{
  "num_hidden_layers": 16,
  "hidden_size": 192,
  "num_attention_heads": 6,
  "num_key_value_heads": 1,
  "head_dim": 64,
  "intermediate_size": 768,
  "vocab_size": 8192,
  "hidden_act": "gelu",
  "norm": "layernorm",
  "norm_place": "pre",
  "norm_eps": 1e-06,
  "positions": "rope",
  "rope_theta": 10000.0,
  "rope_fraction": 1.0,
  "qk_norm": false,
  "attn_scale": 0.125,
  "bias": "none",
  "tie_word_embeddings": true,
  "parallel_block": true,
  "init": "normal",
  "init_std_qkv": 0.0456,
  "init_std_o": 0.0,
  "init_std_up": 0.0456,
  "init_std_down": 0.0,
  "optimizer": "adamw",
  "learning_rate": 0.00262,
  "beta1": 0.9,
  "beta2": 0.99,
  "weight_decay": 0.084,
  "lr_head": 0.00833,
  "warmup_steps": 462,
  "schedule": "wsd",
  "decay_fraction": 0.885,
  "decay_shape": "sqrt",
  "final_lr_fraction": 0.0,
  "batch_tokens": 131072,
  "max_seq_len": 512,
  "doc_mask": true,
  "train_tokens": 507300000,
  "max_steps": 3871,
  "dataset": "wikipedia_en"
}
MLP neurons of a small language model. Each row is named by its layer, matrix (up: input weights) and neuron, and shows model dimensions 64-127. Each number is 200 + 30 x the weight over its row's rms, rounded and kept within 0 to 999.
Before each neuron's rows, "fires in" lists the words (lower case) most often at its 100 highest values on Wikipedia text that the model never trained on.

fires in: "new", "ky"
L5.up255,174,82,267,165,198,233,245,205,177,255,175,199,228,226,201,184,132,182,181,177,222,250,183,210,251,211,193,212,197,174,247,176,194,234,210,205,186,172,213,209,182,210,187,167,187,203,190,153,205,200,191,206,184,204,208,165,198,196,193,228,209,218,220,215

fires in: "part", "different", "example", "range"
L3.up326,264,177,184,227,224,245,225,238,200,243,213,214,204,210,207,189,171,194,173,189,211,181,197,227,170,209,204,214,217,199,209,219,214,205,202,187,209,251,210,167,173,230,193,158,218,184,170,209,232,211,186,239,167,211,154,218,225,198,199,175,124,257,202,227

fires in: "of", "main", "western", "bottom"
L3.up318,191,174,182,169,200,196,178,171,220,245,214,215,173,209,169,232,187,184,213,203,186,177,192,208,166,215,224,265,223,273,183,230,205,196,218,242,215,159,213,196,160,269,166,185,220,154,221,220,246,243,247,195,167,195,169,177,142,213,191,152,181,253,201,216

fires in: "his", "him"
L3.up740,197,174,214,147,152,256,174,195,217,165,200,154,211,276,202,164,241,161,201,226,221,279,202,222,202,176,258,252,173,174,242,208,150,201,149,246,178,216,204,250,176,205,192,150,164,188,203,237,157,224,192,214,202,183,181,196,220,208,258,188,212,203,233,216

fires in: "at", "zach", "bishop", "of"
L2.up76,161,87,203,148,187,242,221,197,195,198,206,203,256,219,216,177,166,192,179,163,239,186,217,256,212,188,190,193,187,168,241,244,177,155,209,191,184,185,171,180,175,206,148,218,192,203,163,228,208,154,196,179,188,241,215,212,226,185,188,159,198,193,172,162

fires in: "two", "three", "four", "multisiliqua"
L4.up231,210,194,237,227,172,265,222,198,179,209,226,217,229,187,211,228,211,199,187,249,195,191,167,201,168,204,190,189,190,153,289,156,206,165,203,212,222,229,252,239,178,166,202,182,268,150,180,198,195,177,187,179,201,207,200,238,214,196,183,176,189,150,167,152

fires in: "part", "form", "incorporate"
L2.up707,171,153,246,204,175,164,228,259,208,246,215,219,250,223,217,193,188,223,201,206,203,193,192,224,192,213,206,233,153,210,252,263,169,205,183,171,159,197,193,178,169,165,216,220,235,182,211,242,232,171,179,192,213,217,221,162,240,191,130,188,166,167,175,186

fires in: "a", "party", "jr", "railroad"
L7.up6,205,158,181,185,178,183,216,192,222,182,181,217,205,230,200,216,155,146,215,225,259,158,247,198,167,202,242,246,273,279,274,199,209,219,191,219,224,161,194,196,181,182,197,180,201,213,181,278,201,192,229,176,131,235,216,203,149,176,190,207,132,192,202,147

fires in: "was", "been", "were", "also"
L12.up505,226,203,268,200,193,153,230,208,219,212,179,192,210,186,189,202,174,147,178,283,264,221,246,188,219,208,265,214,217,182,242,199,223,217,166,196,196,199,203,223,173,204,185,208,183,169,171,159,198,197,157,218,214,254,233,229,187,256,176,232,203,235,188,177

fires in: "have", "has", "had"
L2.up766,176,133,235,163,194,258,169,201,210,217,243,205,200,258,215,180,233,242,202,218,195,224,208,251,209,201,182,190,189,188,208,252,178,233,224,218,233,212,230,184,194,193,243,237,233,174,138,206,194,145,198,185,185,145,202,204,252,196,194,213,237,237,165,205

fires in: "under", "at", "with", "along", "on"
L12.up46,149,253,215,188,195,209,235,149,237,200,199,231,238,244,181,254,198,244,129,181,181,218,180,224,232,231,236,210,206,208,236,213,205,183,224,190,227,216,204,235,183,216,200,206,245,139,269,212,224,170,198,197,203,195,170,202,210,223,156,241,149,223,172,174

fires in: "by", "such", "non", "under", "anti"
L5.up35,118,193,220,209,188,204,271,179,196,199,240,217,192,222,183,208,227,241,181,225,208,228,183,235,251,197,225,258,178,214,188,233,219,197,169,210,174,184,229,245,213,190,213,157,249,151,187,185,200,205,198,199,176,222,189,219,137,201,166,158,224,198,190,242

fires in: "for", "of", "as", "early", "over", "considered"
L2.up717,164,180,198,139,212,205,198,217,213,195,222,261,194,235,220,184,189,187,227,182,215,214,157,199,174,138,168,239,237,255,178,192,247,199,175,213,236,204,177,208,218,216,199,201,237,183,218,147,199,235,184,202,188,257,145,204,189,198,201,172,148,214,171,193

fires in: "record", "of", "career", "with", "involved"
L3.up679,208,198,232,157,173,213,231,246,254,185,174,186,162,220,226,209,239,213,201,252,244,207,222,252,231,127,204,229,147,191,220,191,204,213,202,167,167,188,190,219,139,138,146,214,195,168,161,219,211,191,173,160,219,249,163,201,186,234,226,194,224,187,139,151

fires in: "part", "of", "chart"
L5.up526,256,189,290,211,179,145,220,195,188,266,165,177,185,242,216,222,245,187,172,203,176,198,199,221,209,161,203,251,186,233,183,199,219,227,160,237,224,262,193,191,178,194,195,240,244,200,165,192,194,195,219,254,172,186,178,241,206,202,197,244,197,227,176,179

fires in: "1", "and", "most", "2", "0"
L12.up278,203,187,238,192,194,221,188,231,196,251,185,194,169,203,220,251,139,193,201,237,202,234,221,264,225,203,209,179,261,263,204,156,236,230,265,238,218,191,156,246,153,163,179,239,204,232,212,179,191,195,215,159,228,225,186,211,156,193,159,202,206,187,216,181

fires in: "of", "from", "south", "north", "through", "west"
L4.up263,253,129,207,189,238,202,238,188,205,194,177,211,217,170,163,180,234,227,200,169,199,225,190,215,181,213,195,226,139,202,208,216,226,230,182,265,243,223,168,204,192,218,154,161,240,199,163,205,207,247,209,139,204,195,186,251,154,152,204,232,242,225,190,177

fires in: "of", "successful", "earlier"
L3.up69,233,195,262,189,169,170,226,228,217,227,187,217,139,208,192,215,239,188,179,231,208,161,247,173,148,188,247,224,199,204,235,207,182,198,164,188,227,196,159,237,164,181,200,190,267,215,180,222,212,214,191,185,188,214,193,223,213,190,185,237,180,226,167,204

fires in: "his", "to", "she", "her"
L10.up547,261,196,179,189,170,236,195,181,202,173,144,185,227,220,179,231,201,163,196,248,189,205,231,214,238,138,212,257,181,242,192,237,217,232,259,185,255,191,203,171,167,153,184,199,205,140,222,178,150,161,189,207,175,212,196,240,193,174,205,213,206,186,213,190

fires in: "of", "to"
L10.up448,177,167,247,196,168,152,202,137,218,261,176,208,214,234,178,166,211,191,192,229,166,205,227,197,195,204,172,234,204,263,196,198,149,232,214,216,151,246,156,223,192,230,146,175,201,180,187,197,216,213,215,191,185,166,223,204,154,205,174,210,208,216,219,203

fires in: "part", "formats", "released", "year", "armored"
L7.up81,207,250,223,238,275,205,198,188,252,231,196,191,268,228,197,248,205,206,213,239,196,233,221,221,151,203,211,234,240,176,242,247,211,217,221,183,209,244,216,225,196,207,158,209,189,179,192,207,224,235,166,221,226,216,164,179,182,203,114,190,177,230,162,204

fires in: "was", "became", "made", "received", "took", "of"
L11.up712,142,168,200,239,187,221,218,145,206,212,221,193,277,223,204,213,205,176,149,218,236,151,165,242,230,197,188,189,239,207,180,232,158,227,183,186,218,218,186,180,154,161,188,217,218,183,138,193,210,227,198,235,173,189,200,172,198,175,195,187,221,209,213,226

fires in: "as", "was", "is"
L2.up114,194,200,193,217,180,189,182,249,188,241,166,196,172,243,209,202,178,209,183,277,187,200,191,225,229,174,229,214,234,184,209,173,175,204,188,170,214,206,180,248,161,183,168,235,170,195,182,166,211,177,156,242,211,202,203,220,221,203,124,162,218,214,190,170

fires in: "it", "beijing", "was", "also", "because"
L11.up407,152,161,229,177,223,236,206,237,236,191,181,203,250,240,200,211,154,210,194,236,263,266,187,173,213,169,216,204,172,177,272,213,177,230,211,227,222,237,179,219,208,218,167,201,157,198,209,207,217,185,195,186,198,199,209,244,217,144,209,223,217,228,192,235

fires in: "of", "beginning", "2006", "s"
L5.up761,150,171,176,150,201,218,218,232,208,183,167,238,225,182,234,154,225,181,232,155,203,234,206,221,241,170,215,213,171,257,202,204,182,241,244,186,143,192,193,225,208,217,167,204,220,189,235,226,173,228,269,215,242,201,196,177,136,174,228,185,221,224,193,183

fires in: "on", "at", "backstreet", "steps"
L3.up285,228,245,212,196,193,191,217,226,235,202,208,186,199,251,173,223,174,167,194,217,148,228,193,221,214,188,238,200,194,209,177,189,212,205,213,275,169,244,171,209,181,202,152,232,228,189,240,152,195,220,225,205,205,185,172,204,242,168,232,148,142,213,189,139

fires in: "can", "as", "to", "canvas"
L2.up694,178,162,214,228,185,229,186,222,162,232,153,236,247,198,255,200,191,219,203,169,254,228,199,223,217,241,187,252,191,244,204,199,229,186,174,229,165,234,211,204,196,155,159,270,221,172,164,244,229,188,221,174,249,196,151,190,175,208,226,186,193,195,203,202

fires in: "out", "up", "non", "designated"
L4.up655,233,201,177,155,205,262,218,192,190,160,236,303,246,227,204,213,188,181,196,229,191,215,197,183,182,201,230,232,156,254,187,258,182,174,206,186,230,226,222,249,192,176,199,205,209,190,191,160,259,169,194,177,219,212,196,223,231,184,230,208,189,227,186,179

fires in: "one", "2026", "2015"
L2.up372,178,199,209,188,210,244,205,201,213,239,203,190,168,173,201,199,223,167,216,222,210,184,214,189,180,203,183,216,178,177,224,238,184,195,205,191,202,203,138,237,185,215,226,181,281,124,177,270,169,206,205,202,152,168,173,253,198,176,189,158,195,174,191,209

fires in: "to", "court"
L10.up523,195,151,229,196,163,181,236,233,169,208,202,173,247,210,190,252,206,176,149,193,230,172,177,205,276,207,214,225,242,169,266,234,221,235,217,178,239,172,199,212,154,176,228,197,229,122,189,211,159,172,241,188,135,186,202,176,186,188,273,251,130,197,202,189

fires in: "father", "about", "around", "approximately", "over", "under"
L3.up373,257,210,248,212,192,303,173,179,217,247,183,207,189,243,157,233,202,175,184,226,217,240,193,247,151,209,207,201,198,199,250,309,216,192,194,204,228,227,206,256,155,148,190,200,163,186,213,194,164,157,190,194,200,242,166,212,204,200,137,183,168,197,196,210

fires in: "father", "son", "brother", "mr", "husband"
L3.up570,188,252,193,161,186,201,214,197,231,205,174,180,183,209,251,181,214,198,188,230,239,219,213,252,227,177,213,179,190,178,227,244,207,247,198,240,187,224,209,210,171,199,199,206,207,203,176,174,189,153,195,186,192,229,226,184,230,195,144,212,210,150,175,226

fires in: "a", "final", "goldwyn", "gold"
L9.up264,182,233,237,201,207,192,226,177,193,224,214,198,219,262,136,241,251,141,188,203,166,174,219,208,165,224,203,283,229,240,230,217,215,200,236,218,171,230,176,225,176,259,204,199,185,176,168,224,182,247,203,141,184,209,231,201,219,181,146,173,198,217,224,192

fires in: "a"
L11.up629,232,187,229,194,187,161,234,179,215,284,248,268,214,219,193,209,179,142,174,232,263,242,202,192,154,200,241,186,242,177,226,158,239,176,205,226,176,194,174,198,197,183,211,172,243,158,167,175,186,242,223,174,194,223,253,181,203,217,177,127,216,263,224,158

fires in: "united", "american", "jessica", "nurses", "affairs"
L3.up562,164,223,202,207,217,212,177,225,229,165,147,181,247,123,199,154,248,162,186,226,194,262,184,171,223,129,210,247,217,187,183,164,195,178,176,196,229,186,173,214,83,203,194,188,185,164,184,213,152,164,190,162,233,191,238,212,203,186,255,152,244,217,183,263

fires in: "after", "of", "until", "from"
L2.up9,240,252,216,166,206,144,231,196,242,226,195,205,228,198,207,178,214,193,216,221,242,188,197,224,233,101,218,222,225,215,247,203,216,209,195,191,192,240,202,223,170,145,207,219,156,194,207,187,223,211,166,186,187,243,184,231,142,208,178,186,162,158,170,220

fires in: "have", "which", "has", "of", "it", "page"
L2.up371,175,172,155,205,182,205,186,198,171,148,180,190,163,243,176,257,223,214,177,222,234,195,238,266,194,241,202,182,176,196,227,245,200,188,211,214,208,211,155,249,211,232,174,186,214,154,210,189,162,222,170,205,174,150,221,181,266,173,199,220,180,161,149,225

fires in: "not", "to", "according", "no"
L2.up128,217,231,216,222,181,225,195,212,221,219,230,205,188,163,250,151,178,211,246,200,192,259,216,234,209,198,177,196,240,193,188,164,145,269,221,207,170,242,196,214,212,174,180,202,213,212,169,184,200,215,180,193,181,195,214,242,195,203,196,185,183,219,173,195

fires in: "al", "alfie", "under", "of"
L3.up253,226,198,246,153,233,240,260,185,206,229,172,213,188,189,144,174,172,178,170,228,248,239,219,240,221,169,168,157,232,214,220,207,160,192,207,241,234,245,207,190,174,201,174,157,220,157,197,195,240,183,194,183,214,171,171,225,126,208,194,200,192,224,190,240

fires in: "and", "until", "service", "early"
L3.up46,169,210,223,180,205,228,216,226,197,155,204,252,206,188,214,205,242,164,166,221,207,199,160,216,176,232,215,263,247,166,223,171,190,205,237,169,259,178,176,236,214,189,193,174,273,146,191,133,150,197,182,190,212,219,258,230,161,155,164,257,194,179,224,177

fires in: "the", "new", "former", "muddy", "named"
L5.up612,200,142,220,224,184,267,185,186,197,203,190,198,205,200,207,196,201,209,192,217,204,217,233,223,204,224,198,232,142,230,261,205,189,253,228,224,228,193,220,245,215,166,223,159,202,185,215,186,193,195,153,190,178,246,252,182,202,224,147,264,222,245,217,203

fires in: "to", "beijing", "of"
L4.up269,191,195,247,225,206,170,224,245,178,243,181,182,241,235,248,186,228,195,176,216,209,177,183,211,256,212,210,211,215,250,208,195,209,227,225,232,193,178,157,201,185,151,188,237,187,190,216,269,237,245,218,238,160,274,134,208,155,185,211,181,141,185,234,217

fires in: "as", "time", "become", "becoming"
L5.up595,196,172,212,195,154,254,227,215,192,217,189,221,254,259,166,164,227,202,186,172,218,212,192,236,196,172,196,224,185,216,209,195,200,218,204,238,197,215,161,224,176,134,205,149,186,194,156,120,248,151,165,232,227,256,195,204,209,179,240,186,142,205,189,221

fires in: "it", "which", "peligrosas", "ruling"
L4.up710,121,182,200,216,181,233,189,231,201,157,200,186,263,243,189,178,194,154,200,217,247,190,234,223,172,230,194,185,170,184,276,233,206,218,262,226,182,198,220,253,214,157,159,151,250,136,147,191,160,210,206,183,199,166,243,190,174,215,198,232,232,202,177,215

fires in: "had", "went", "under", "anti", "must", "into"
L7.up20,186,178,178,183,167,199,220,153,184,163,207,175,186,232,197,256,234,161,158,269,250,237,191,205,201,171,242,185,215,247,207,190,222,219,154,232,230,217,192,191,179,228,233,203,266,190,167,178,219,163,221,188,208,224,179,239,165,227,200,247,235,210,198,143

fires in: "to", "crimson", "dafni", "of"
L2.up765,192,246,208,181,220,197,216,211,207,233,184,175,208,218,189,198,187,195,199,281,225,199,215,205,198,139,184,247,218,174,228,174,208,213,231,162,243,212,146,216,183,160,182,224,176,233,152,159,171,196,206,178,198,245,203,220,186,204,198,163,167,235,166,212

fires in: "the", "will", "would", "reach", "increase"
L7.up616,122,167,239,223,188,228,276,192,206,217,236,203,197,236,215,179,185,205,227,172,216,206,203,225,201,240,180,243,222,177,207,220,238,187,234,172,214,197,160,224,164,184,200,198,227,149,244,178,216,221,251,253,229,225,210,197,193,212,187,226,152,238,224,221

fires in: "a"
L7.up130,203,177,211,216,189,204,222,191,194,235,231,220,210,206,177,209,177,163,160,215,259,246,250,201,219,197,182,201,188,252,240,192,255,227,204,211,222,216,195,203,244,215,193,193,242,154,175,197,133,236,167,151,191,244,199,204,155,163,163,216,182,225,209,181

fires in: "the", "very", "his", "to", "a", "their"
L5.up185,199,182,196,182,191,230,217,166,201,208,186,203,192,248,193,218,182,159,156,249,216,233,232,217,227,218,182,193,195,286,223,171,229,180,179,206,220,234,155,221,193,192,188,133,218,191,204,118,160,242,135,172,179,236,219,194,169,221,205,226,198,208,152,192

fires in: "to", "t", "would", "not", "can"
L12.up283,226,200,229,194,154,183,163,211,215,221,206,185,244,244,171,233,206,198,166,189,231,269,264,217,243,200,209,254,246,249,213,189,244,226,184,215,190,237,204,175,166,207,164,163,226,250,190,209,175,142,213,211,206,215,227,192,162,146,180,244,126,291,211,213

fires in: "of", "version", "revenue", "notes", "nintendo"
L2.up334,264,203,159,203,208,259,204,177,217,233,180,222,198,224,219,203,240,226,198,218,243,227,200,231,193,194,217,241,243,183,173,260,222,293,152,191,212,212,220,197,183,161,196,192,209,149,205,184,228,206,180,225,203,199,163,229,240,176,195,188,229,221,200,158

fires in: "also", "from", "affairs", "described", "mainly"
L2.up194,193,197,214,243,204,208,254,190,268,223,132,197,173,178,236,196,264,181,215,143,215,179,288,216,173,184,206,211,188,163,158,219,167,250,226,248,202,218,217,214,184,205,212,167,281,194,199,230,196,193,220,166,163,243,199,203,190,136,223,223,189,184,209,133

fires in: "not", "addition", "return", "returns", "want"
L3.up654,201,199,182,190,173,264,198,230,188,167,220,210,218,235,238,220,186,148,188,269,228,169,193,215,193,151,202,267,227,188,209,179,193,194,182,179,179,245,206,191,139,131,200,169,231,181,206,216,145,232,205,216,172,224,174,220,160,197,177,189,226,206,189,200

fires in: "by", "000", "about", "per"
L4.up404,159,208,204,228,145,202,204,208,157,206,253,247,143,233,179,196,227,207,164,212,171,248,177,185,183,182,192,230,169,229,241,140,274,217,213,243,187,243,136,228,217,214,160,192,183,225,180,204,207,183,190,154,207,180,199,149,179,182,224,176,169,224,228,213

fires in: "to", "into"
L7.up303,202,175,265,180,141,192,214,176,219,212,227,205,233,233,204,196,198,178,171,198,264,226,207,196,234,172,243,204,189,225,195,216,215,164,172,236,235,250,197,196,185,205,168,141,251,182,200,172,182,185,182,216,228,207,150,216,199,221,190,223,179,174,227,179

fires in: "and", "most", "as"
L2.up662,255,222,183,167,171,222,175,215,198,210,133,189,253,224,183,216,181,201,164,223,168,228,178,215,219,224,141,248,196,213,176,173,220,186,227,154,195,196,169,259,183,240,206,251,212,215,205,177,233,199,170,194,203,258,207,138,189,223,189,160,175,205,244,226

fires in: "be", "as", "been"
L4.up424,195,196,183,162,191,184,221,222,194,212,185,226,215,228,181,233,216,206,206,222,192,245,169,220,179,174,188,275,205,230,183,226,226,211,187,172,287,242,159,165,192,189,190,249,171,208,151,195,202,170,214,243,201,193,167,191,205,181,190,249,190,212,204,168

fires in: "had", "with", "also"
L11.up340,185,191,205,192,207,240,272,197,228,179,196,279,209,217,188,206,268,195,216,234,229,206,201,188,213,177,208,183,173,167,208,208,176,223,172,210,214,177,197,186,199,139,183,185,205,192,205,218,238,142,213,193,242,254,233,241,181,216,177,207,235,242,194,204

fires in: "set", "role", "job", "cast", "jobs", "see"
L5.up254,207,213,257,212,153,246,201,242,153,176,161,172,174,223,186,149,234,204,167,212,204,259,230,240,180,183,249,198,144,235,235,223,248,194,191,205,216,178,169,186,179,180,171,200,233,163,148,213,202,219,183,189,163,241,203,185,210,219,161,249,190,238,242,193

fires in: "july", "finished", "ended", "tenggara", "won", "increased"
L3.up284,90,156,200,160,192,259,254,167,173,208,197,221,215,182,204,217,178,183,180,204,226,190,243,206,197,163,197,210,202,231,219,201,196,156,228,297,215,217,201,191,177,175,169,187,152,138,213,228,207,188,222,135,188,179,183,154,192,203,160,149,208,247,207,262

fires in: "not", "year", "later"
L4.up198,157,222,215,154,242,212,171,208,196,206,154,188,254,200,150,180,226,120,212,237,206,232,191,228,194,174,190,273,224,242,249,203,211,178,187,211,168,238,176,205,238,172,187,204,198,180,126,177,208,235,151,211,197,244,174,231,216,218,193,209,201,210,151,211

fires in: "there", "that", "one", "some", "addition", "as"
L5.up249,241,225,205,200,167,227,222,211,210,206,191,241,210,249,263,266,173,185,139,224,225,210,188,238,225,205,243,214,216,211,166,238,218,207,221,221,182,215,200,212,196,218,219,231,212,177,144,180,180,214,183,199,220,204,190,191,174,236,178,226,187,225,189,207

fires in: "but", "when", "who", "and"
L10.up241,204,178,190,201,155,241,221,195,214,201,140,196,169,180,234,187,186,210,199,207,203,308,208,200,148,155,196,174,170,221,250,139,224,199,206,222,201,184,165,233,226,153,221,190,171,196,186,188,225,221,170,191,209,203,168,152,214,223,212,214,259,208,189,227

fires in: "she", "he", "to", "shell"
L2.up358,180,157,226,168,213,225,214,187,207,159,185,219,217,217,217,199,195,137,204,267,235,162,164,243,187,170,210,239,183,234,273,225,193,178,216,171,192,197,176,271,182,169,221,249,205,192,217,138,206,211,176,207,224,217,207,188,246,176,169,179,239,229,198,149

fires in: "as", "by", "no", "the", "either", "a"
L5.up173,136,159,226,180,246,216,221,203,224,189,186,223,178,231,175,209,188,198,213,184,217,234,157,208,245,203,223,190,218,182,190,228,218,217,158,194,232,187,129,230,201,194,202,191,217,171,202,172,181,217,147,227,218,203,228,159,196,203,178,175,207,240,178,171

fires in: "january", "under", "over", "succeeded", "with", "served"
L4.up582,233,219,199,167,198,214,270,161,237,174,172,200,258,228,176,201,238,231,187,204,219,207,218,249,162,197,219,239,211,194,215,181,194,163,157,160,198,212,184,255,177,154,230,179,196,156,168,227,230,215,204,263,226,195,202,223,146,219,137,160,151,209,198,218

fires in: "in", "part", "took", "two"
L3.up6,180,218,236,188,240,161,189,211,201,240,223,197,165,246,225,232,216,182,219,236,210,186,205,261,206,140,190,251,186,211,182,205,220,150,200,142,212,246,148,198,180,234,233,216,272,164,224,200,147,186,204,136,203,200,160,260,235,213,177,175,213,159,175,154

fires in: "father", "son", "admitted", "head", "husband"
L5.up476,192,192,193,221,186,173,230,231,191,226,125,191,189,209,223,226,252,190,150,224,202,241,230,251,230,243,266,242,158,212,185,207,201,226,215,170,254,273,219,221,170,159,215,244,185,158,184,199,217,203,184,215,196,203,164,175,219,161,194,224,194,195,166,189

fires in: "to", "legend"
L4.up669,209,181,225,213,215,168,245,190,224,209,222,192,247,216,255,212,204,130,207,210,232,180,229,225,208,188,148,251,188,246,231,196,221,232,186,186,181,268,170,193,168,200,199,196,232,225,197,159,207,213,282,183,165,219,194,223,163,214,181,190,193,204,211,199

fires in: "then", "also", "already", "subsequently", "eventually", "immediately"
L4.up283,182,176,195,252,203,207,232,160,216,180,198,202,221,189,178,233,227,172,176,258,249,226,218,199,190,192,196,195,210,154,285,234,220,188,152,200,245,189,195,201,164,194,193,170,227,169,227,196,175,194,190,210,172,209,223,178,157,160,169,215,229,217,217,152

fires in: "the", "o", "and"
L3.up160,207,180,205,187,234,196,247,180,178,189,195,242,204,240,232,189,223,191,117,191,245,186,204,226,176,185,165,308,245,224,223,242,227,234,220,159,207,178,217,267,190,176,216,179,210,157,181,194,190,199,178,233,198,202,210,197,151,187,228,197,141,235,220,159

fires in: "as", "there", "such", "in", "poland"
L5.up728,192,151,185,240,164,221,209,181,212,195,149,221,185,246,188,190,165,217,200,238,196,210,213,236,226,190,246,223,137,255,208,286,187,203,124,227,174,178,182,202,203,197,228,212,235,149,211,227,162,211,197,227,169,189,179,170,230,201,204,193,220,168,124,181

fires in: "was", "is", "out"
L12.up649,135,224,192,219,190,262,225,237,210,225,160,236,244,242,168,246,179,179,124,211,244,265,166,240,230,190,236,204,159,241,200,214,174,192,150,244,206,207,175,200,129,186,163,141,159,221,139,184,157,159,195,221,204,188,181,211,160,153,232,244,216,196,165,237

fires in: "died", "released", "became", "ed"
L3.up158,240,253,187,201,229,238,218,161,197,199,153,230,206,259,233,204,185,136,209,223,258,198,190,233,228,232,183,233,191,200,213,255,168,236,150,198,195,229,178,217,216,179,169,189,217,176,175,157,188,176,161,263,164,223,193,178,197,175,132,180,143,184,232,213

fires in: "of", "in"
L4.up476,185,176,204,154,205,176,217,154,198,207,160,200,235,222,201,184,224,206,205,244,226,166,198,178,169,219,201,237,196,160,189,174,189,204,165,193,222,198,223,213,188,192,187,131,218,217,102,192,206,204,198,198,200,237,217,261,153,173,216,230,236,186,213,194

fires in: "be", "been", "as"
L2.up296,172,200,214,214,170,206,203,200,247,185,128,211,248,207,253,228,180,204,170,160,197,240,216,195,179,181,247,215,180,186,209,252,199,241,226,176,193,190,194,186,210,192,200,213,184,175,223,175,220,195,222,207,242,216,219,152,199,137,196,155,193,195,177,177

fires in: "under", "time"
L3.up553,187,187,237,176,202,250,260,221,209,195,202,196,200,110,193,190,197,205,196,213,163,254,184,237,225,196,186,200,216,225,290,203,188,209,171,223,250,195,195,227,156,274,184,152,228,222,197,194,190,189,219,179,211,233,188,210,118,222,168,180,212,211,184,220

fires in: "0", "1", "possibly", "appeared", "often", "was"
L4.up134,286,170,203,226,187,195,212,225,198,191,183,262,195,237,179,222,173,152,203,154,259,248,186,222,162,163,238,217,205,215,180,190,172,220,208,203,180,232,146,197,169,208,227,164,212,181,219,178,146,160,196,185,209,236,202,180,178,246,135,241,161,208,203,188

fires in: "one", "two", "part", "location", "three"
L2.up174,218,153,204,244,196,218,204,249,207,238,182,194,193,241,210,247,224,195,168,262,215,218,184,172,230,203,224,219,179,199,241,219,206,197,198,202,257,237,173,239,95,207,204,196,249,198,208,213,213,154,207,232,222,170,170,196,211,193,189,152,129,192,163,197